From a checkpoint of a small transformer trained on Wikipedia: 6865 steps.
MLP neurons of a small language model. Each row is named by its layer, matrix (gate and up: input weights) and neuron, and shows model dimensions 288-415. Each number is 128 + 32 x the weight over its row's rms, rounded and kept within 0 to 255. A neuron's up and down rows have the sign that makes its largest values positive.
After each neuron's rows, "fires in" lists the words (lower case) most often at its 100 highest values on Wikipedia text that the model never trained on.

L17.gate339 [137 129 115 130 132  84 153  97 119 165 102 101  75 142 134 178 142 108 104  78  94 129 120 101 174 131 140 141 119 128 150 110 121 129 173 173  87 111 130 137  93  88 138 142 166 122 100 125  91 144 156 110 165 135 131 158 142 169 184  88 153 104 157  90 119 142 129 119 132 225 139 169 155 108  92 100 117  63 138 195  98 111 113 144 130 135 198 136  80 128  96 163 150 137 167 121 119 154 129 121 138 133 118 116  92 137 125 124 118 133 137 181 137 173 106 164  88 147 165 113 112 152 127 119 123 134 107 198]
L17.up339 [178  64 105 153  90 146 103 129 137 135  58 167 111 155 139 162  90 104 159 156 101  99 104 138 136 122 115  74 123 132 128 148 104 138 132 139 128 125 135 129 127 163 134 169 125 196  64 162 113 141 131 141 132  66 109 175 128 119 129  77 156 155  79 133 169 156  91 163 141 159  92  99 131 122 111 111 158 133 124 160 119  72 167 125 141 207 144 127 149 148 124 128 133 105 166 153 105  83 194 188  96 140 104 159  89 108 106 100 127 126 104 124 113 158 124 139 151 106 101 143 134  86  93 140 157 108  72 162]
fires in: "the", "a", "one", "of", "three"

L13.gate364 [127 151 100 118 102  74 122 127 122 194 177  84  66 154 107 149 135 151 141  95 190  75 103 144  87  98 147 114 104 179 151 142 157 110 174 144  90  99 124 158 117 107 176  80 122 143 124 102 137 137 154 148 140 146 117 137  88 108 139 112  87 139 126 164 144 132 131 154 137 148 140  78 197 151 154  79 155  99  95 131 116 157  91 145 103 148 105 108 142 146 137 143 136 111 145  76 149 174  60  88  90 132 126 162 146 164 165 159 102 151 139 127 109 155 104 148 152 123 105 137 177 109 110 138  90 188 145 112]
L13.up364 [194  75 101 112 163 153 169 158  75 127 170  27 107 118 137 140 103 116  65 128 176 137 138 185 169 149  67 108 173 151  82 135 140 128 149 105  94 161 160 148 179  70  92  82 136 138 183  85 143 169  50 134 129 147 152 130 120  68 152 158 161  96 123 119 101 143 162 117 135  69 146 205 130 128 119 125 132  98 132 128  81  56 155 152 144 100  93 206 148 132 130 151 179 124 122 115  73  98 171 123 141  75 109 122 111  85 135 151 101 197  99 174 106  97 167 151  86 151 176 107  89  91 194 134 129 139 128 104]
fires in: "in", "died", "joined", "only"

L13.gate296 [159 138 113  63 176  79 160  89 180 147 132 121 115  61 169 106 152 153 185 121 130 182 105  60  55 111  98  87 153  77 142 177 114 140 133 140  94 195 124 179 103 157 150 150 162 112  87 120 123 151 150 149  94  75  83 130 142 143 202 110 125  90 149  84 169 154 108 164 101 146 169 119 126 111 149 162 102 127 139 115 168 108  89 191 120 130 104  82 126 145 138 101 142 117  99 182  67 115 178 192 137 178 138 151  80 179 109 113 146 149 105  58 185  96 131 166 148  87 118  73 103 134  96 111 160 139 132 179]
L13.up296 [ 96 132 121 134 144 130  86 161 183 131 128 145 146 141 165 118 117 176 172 174  64 165 144 170  85 204  95  79 135 103 176 147 183 153 108 161  88  91  87 138 108  81 125 113 127 153 116 162 131  93 103 145 116  66 130  80 126 102 143 113 178 162 138  94 120 131 150 153 141 207  78 172 143 132 157  99 109  95 235 106 161 116 136 120 153 105 149 113 151  93 111 118 178 150 108 141 117 145 184  79 111 102 125 147 138 139 142 127 140  79 128  71 162 114  59 118 107 133 141 126 126  91  74 143 147 111 129 125]
fires in: "on", "for", "to", "once"

L14.gate392 [158 123 152 132 142  67 115 157  86 105 161 142 147 150 177 167  77 115 122 130 131  66 113 138 140 137 113 105 160  78 158 144 158 168 191 152 140 178 136 153 156  61 135 132 107 149 106  82 112 195  31 182 120 128  74  92 149 161 104  84 160 105 130 118  92 167 124 122 157 134  88 144  97 136 124 178 163 180 154 133 151 127 149 109 105 131 122 113 101 167 126 171 136 135  92  92  97 127  85 129 104 150 141 188  57 155 122 116 123 110 152 112 180 122  99 115 133 185 212  82 118 143 160 152 127 165 109 138]
L14.up392 [179 111 100 142 112  72 122 151 123 124 151  97 150  90 121 117 151  76 109 119 151 152 159 187 165 139 103  96 171 135 154  91 141 109  94 166 144  78 150 131  98 127 168 148 123 103 119 120 132 168 142  89 151 118 108 188  73 215 115 105 134 172 121  58 114 107 103 164 122 160 160  84 114 125 147 115 137 138 139  77 110  33 169  68 158 128 137 141 154 141 147 140 117 140 183 112 167  67 107  84 103 179 176 154  76  98  78 178 190  60 134  99 130 133  94 140  97 152 159 138  95 176 102 147  97  97  96 117]
fires in: "after", "while", "before", "of", "his"

L16.gate354 [143 172 130 102 138 113 126  95 156 156 114 174 143 149 160 141 147 117 134 143 155 183 127 139  87 120  51 115  77 103 177  97  96  99 140 141 120  95 164 119 127 102 132 149 116  84 102 127  84 191 136 131 170 120 189 150 116 124  97  48 162 120 141 137 125 146 116 148 100 139 115 118 145 163 152  98 149  65 171  57 109  90 172 108 141 120 114 138  90 152 155 110 113 134  81 142  97 138 102 157 145 144 130 126 106 127 184 143 165 179 129  83 188 134 139  92 112 206 176 144 128 178 147 177 120 138 178 107]
L16.up354 [188  68 124 108 105 135  46 117  81 117 149 148 103 159 113 149 135  89 174 132 139 189 153 128 135 122  85 116 146  83 143 142 164 118 109 163  91 128 131  96 128 163  98 187 174 121 131 157  81 168  51 122 167 121 114 107 120 112  88  70  90 135 178 107 178 124 112  81 179 157 153 172 127 121 173  96 136 101 156 154 121 139 173 116 140 169 163  98 115 135 152 146 151 126 118 170 137 140 105  66 136 145 165 124  93 127 147 150 146 132 167 141 171  99 143 110 124 163 210  80  93 139  87 156 170  77 114 131]
fires in: "by", "to", "of", "for", "after"

L17.gate79 [114 112 161 118 166 132 173 100 101 106 110 107 142 194 190 131 119 104 150  82  81 149 149 183 123 103 113 132 112 157  73 153 101 137 207 134 142 130 165 146  86 129 122 130 166 117  82  83 134 120  76 125 122 171 123 160  72 135 136 100 157 189 166 121 109 164 114 116 160 142 160 210 217 156 129 143 154 141 143 177  60 118 156 129 158 118 122 161 120 187 128 176  97 128 213  93 122 130 110  90  68 144 130 107 114 134 155 109 149  88 169 137 158 126 126 127 144 127  89  85 117 109 109 145  61 108 127 149]
L17.up79 [132 116 109 155 172 163 160 124  94  91 123 110 105  98 166 115 152 122 239 124 187 122 152 147 178  56 156  72 138 126  82 122  91 142  94 112 130  95 151 143 161 127 126 175 120 127 137 151 126 130  98 165 179 117  98 115 122  94 135  83 180 151 145  76  90 150 154 184 149 134 152 171 108 171 114 140 136 123 181 129 112 122 196 123 160 108 169  63 166 119 101 159 158 139 102 157 113 108 194 179 137 118 140  81 115 109 191  64 131 107 135 122 138 141 137 204 166 123 117  70 126 123 115  90 112  84 129 110]
fires in: "s", "the", "his", "her", "of"

L18.gate299 [104 130 126 155 193  68 121 156 102  83 138 102  79 114 138 176 198  98 170 111 167  94 162  41 122 101 111 117 155 152  80 102  99 116  93 100 150 179 131 120 148 139 170  92 103 139 114  66 144 177 143 100 163 180 143  80 141  66  95 133 124 166 144  86 151 137 113 130 108 143 131  42 156 126 142  86  61  88 158 164 153 145 141  46 142 213 115 110 130  98 159 163 131 159 165 130 131 137 110 124 117 149  85 132  97  72 158 113 150 154 113 156 151 174  69 176 123 127 179 141 133 139 131 170 111 110 101  66]
L18.up299 [ 99 161 106  80 133 102  86 126 147 129 177 126 107 108 109 112 144 138 128 157 113 158 119 124  75 126 142  89 157  95  97 118 120 114 115  84 129 177  90  85 138 146 122 163 114  96 129 139  33 172 135 140 146 116 117 134 118 184  75 181 143 125 155 159 116 114 115 170  82 122 126 116 114  46 226  94 160 186 131  54 182 158 139  79 145 165  92 149 161 160 132  71 180  82 171 195 150  99 109 162 155  84 121 172 168  67 140 138 116 104 157  56 126 152 100 163 115 126 130 106 122 185  75  95 147 111 125 102]
fires in: "of", "he", "for", "has", "on"

L5.gate54 [151 149 145 148 162  91 102  94 168 150 120 114 132 159 129 153 193 143 107 168 127 101 122 149 147 142 158 127  82 152 116 129  59 138 126  42 136 120 108 117 130  95 121 190 116 132  79 101 205 154 145  95 166 122  72 142  98 120 116  95 130 160 184  66  65 163 154 189 126 101  52  96  82 112 135 140 148 167 158 125  75 113 148 146 167 129 110 127 133 155 124 101 101 111 167 123 143 137 158 116 151 119 144  60 167 154 141 125 119 156 126 130  68 130 103 150 160 123 132  89  53  79 154 119 156 129 160 121]
L5.up54 [158  93 109  85 122 142  98 112 120 143 109  80 118 123 161 159  96 214 114 136 141 142 125 149 177 131 116 100 128 100  81 149 100 162 110 125 124 133  84 106 111 149 133 152 148 134 136 159 108 140 135 154 134 127 153  88 114 106 142  82  66 118 155 140  72 209 177 140 126 108 124 154 105 123  94 144 167 167 184 106  97 112 159 142 166 155 152  54 135 139  85 129 105 171 176 182 155  93 126 117 107 153 147  74 176 147 130 130 121 118 108 177 109 191  73 135 105 115 156  97 124  60 156  99 176 152 101  94]
fires in: "the", "s", "his", "her", "they"

L14.gate329 [104 100 154 171 144 145 207 119 171 124 133  70 131 195 126 146 167 123  99 136 216 114 130  80 117 120  90  81 123 107  87 123  70  98 105 120  89  98 134 140 112 191 181 123 173 178 161 132 152 136 136 123 162  87 126 148  84 109 150 118 109 132 175 128 130 133 165 168 141  96 151  98 143 132 116 121 142 108 110 107 119  95 152 102 127 114 160 144 133 137 145  52 176 132 129 197 102 174  92 135  92 125  92 129 162 150 205 170 111 112 146 120 121 187 132 145 142 187  81 105 100 153  98 143 125 115 213 111]
L14.up329 [172 136  97 179  65 121 117 137 168 124 169 158 174 143  88  96 139 102 155 118 132 100 171 115 108 160  95 139 138  90 139 115  79  96 152 116 100 129 102 142 118 133 210 169 195 107 153 125 109 100 105 178 170 113 164 117 129 182 165  93  92  78 103 136 160 103 135 127 141 166  69 110 170 117 139 120 135 164  89 136 196 101  91 161  99 119 136  92 105  48 170  91  96 122 129  79  89 137  97 136 118 143 130  99 124 154 159 107 140 158  68 163 185  93 146 165 134 152 138 133 101 105 147 117 115 175 177 107]
fires in: "a", "into", "ago"

L18.gate343 [100 106 125  95 125 115 121 161  96 137  87 147  89  93 114 177  75 126  92 181 160 144  65  86 134  93 159 155 197  85  74 172  98 148 150 100 137 150 166 138 151 126 158 132 140 102 150 142 156 158 182 139 107  89 144 176 137 101 115 127  74 160 205  66  87  98 117  55  99  98 128  75 109 166 181 150 147 122 167 112 144 120 108  85 155 128  95 111 114  99 147 120  99  86 200 171  99 111 134 123 123 131  73 133 112 139 131 157 119 123  97  98  96 133  88 178  94 111 130 156 115 172 157  53 146 118 120 158]
L18.up343 [138 179 111 128 180 158 159 115 145 111 167 144 147 141 101 108 171 170 108 148 130 158 154 102  82 142  73 113 113 128 168 108 116 117 148 153 152 151 125  86  81  83  74 128  84 105 139 163 140  88 154  63 138 127 132 164  96 143  53 122 142 175 137 121 139 165 172 148 147 141 110 200  67  93 159 146  54 158 188 181 118 204 178 201 120 159 144 167 105 160 208  94 119 144  79 129 172 163  58 116 152  98  94 172 179 122 144 128  81 124 105 142 181 116 159 161  98  85 133 152 136 180  87 136 121 113 131 156]
fires in: "for", "foreign"

L6.gate390 [171  77  99  87 142 153 205 143  68  96 108 175 112 150 131  62 130 147 149 105 138 151 141 115  98 119  90 150 128 108 108 132 146 127 146 101 155 190 102 144  67 170 122  12 136  73  90 119 130 153 139 162 121  86  44 138 110 168 129 119 110 148 124 210 104 138 173 110 153 139 148 141 168 182 107 113 118  82 134 145 146 110 138 114 116 156 165 130 177 184 196 172 159 128 156 133  51 106 134  88 114 125 100 143 150 150 182 101 130 171 133 140 175 127 133  84  97 140 104 170 143 113 136 129 140 168  98  40]
L6.up390 [119 149  69 112 181  88 144 131 149 131  82 127 107 135 136 133  87 125 167 161 170 121 134 120 152 106 107  83  88  80 106 170 162  81 129 160 167 184  87 132 117 119 166  92  78  74 124 188 138 138  88 172 145 142 151 198 104 144 116  91 145 146 119  90 111 199  82  79 110  95 145 179  99 179 128 142 163 112  70 160 186 167 187 153 100 122 135 111 163  90 150 153  86 110 108  76 108 107  91 155 113  99 113  56 182 134  91 117 127  95 126 164 200 144 150 139 111  82  80 138 108 105 154  87  84 127 139 132]
fires in: "north", "south", "further", "southern", "northern", "also"

L15.gate18 [127  89 125 211 164 155 126  69 191  83 126  80 117 128 155  58 131 154 170  70 153 169 128 138 162 165  99 111 137 145 188 143 143 187  98 163 105 189 113 178 165 139 145  88  83  98 134 101 108  90 136 121  97 115 104 130  37 163 102 163 138 112 139 148 118  79 181 147  90 153 184 186 130 109 102 143 164 167  58 122 110  39 179 106 114 135 154  99 117 102  65 182 153 103 128 109 130 134 131 171 145 129 131  96 138 143 152 160  61 154  68 115 155 100  59 174 121 181 121 171 112  97 117 137  65 184 152  63]
L15.up18 [104  78 131 173 102 172 198 171 134 125  96 187 138  91 134 138 152 162 121 106 176 105 177 106 182 117 126 154 122 133 160 140 131 206 125 126 128 167 168 132 150 165 232 113 160 178 125 103 150 139  95 184 106 150 145 157  74  69  90  99 144  84 116 140 130 103 104 176 176  88 118 129 136 129 143 116 176 160  94 154  77 124 139 170 148  76 119 127 100 177 139  94  63 153 110  86  94 126 189 125 103 134 134 122 102 116 152 108 182 154  81 117 168 160 173 144 125 159 172 199  89 145 100 136 128 105 152 102]
fires in: "a"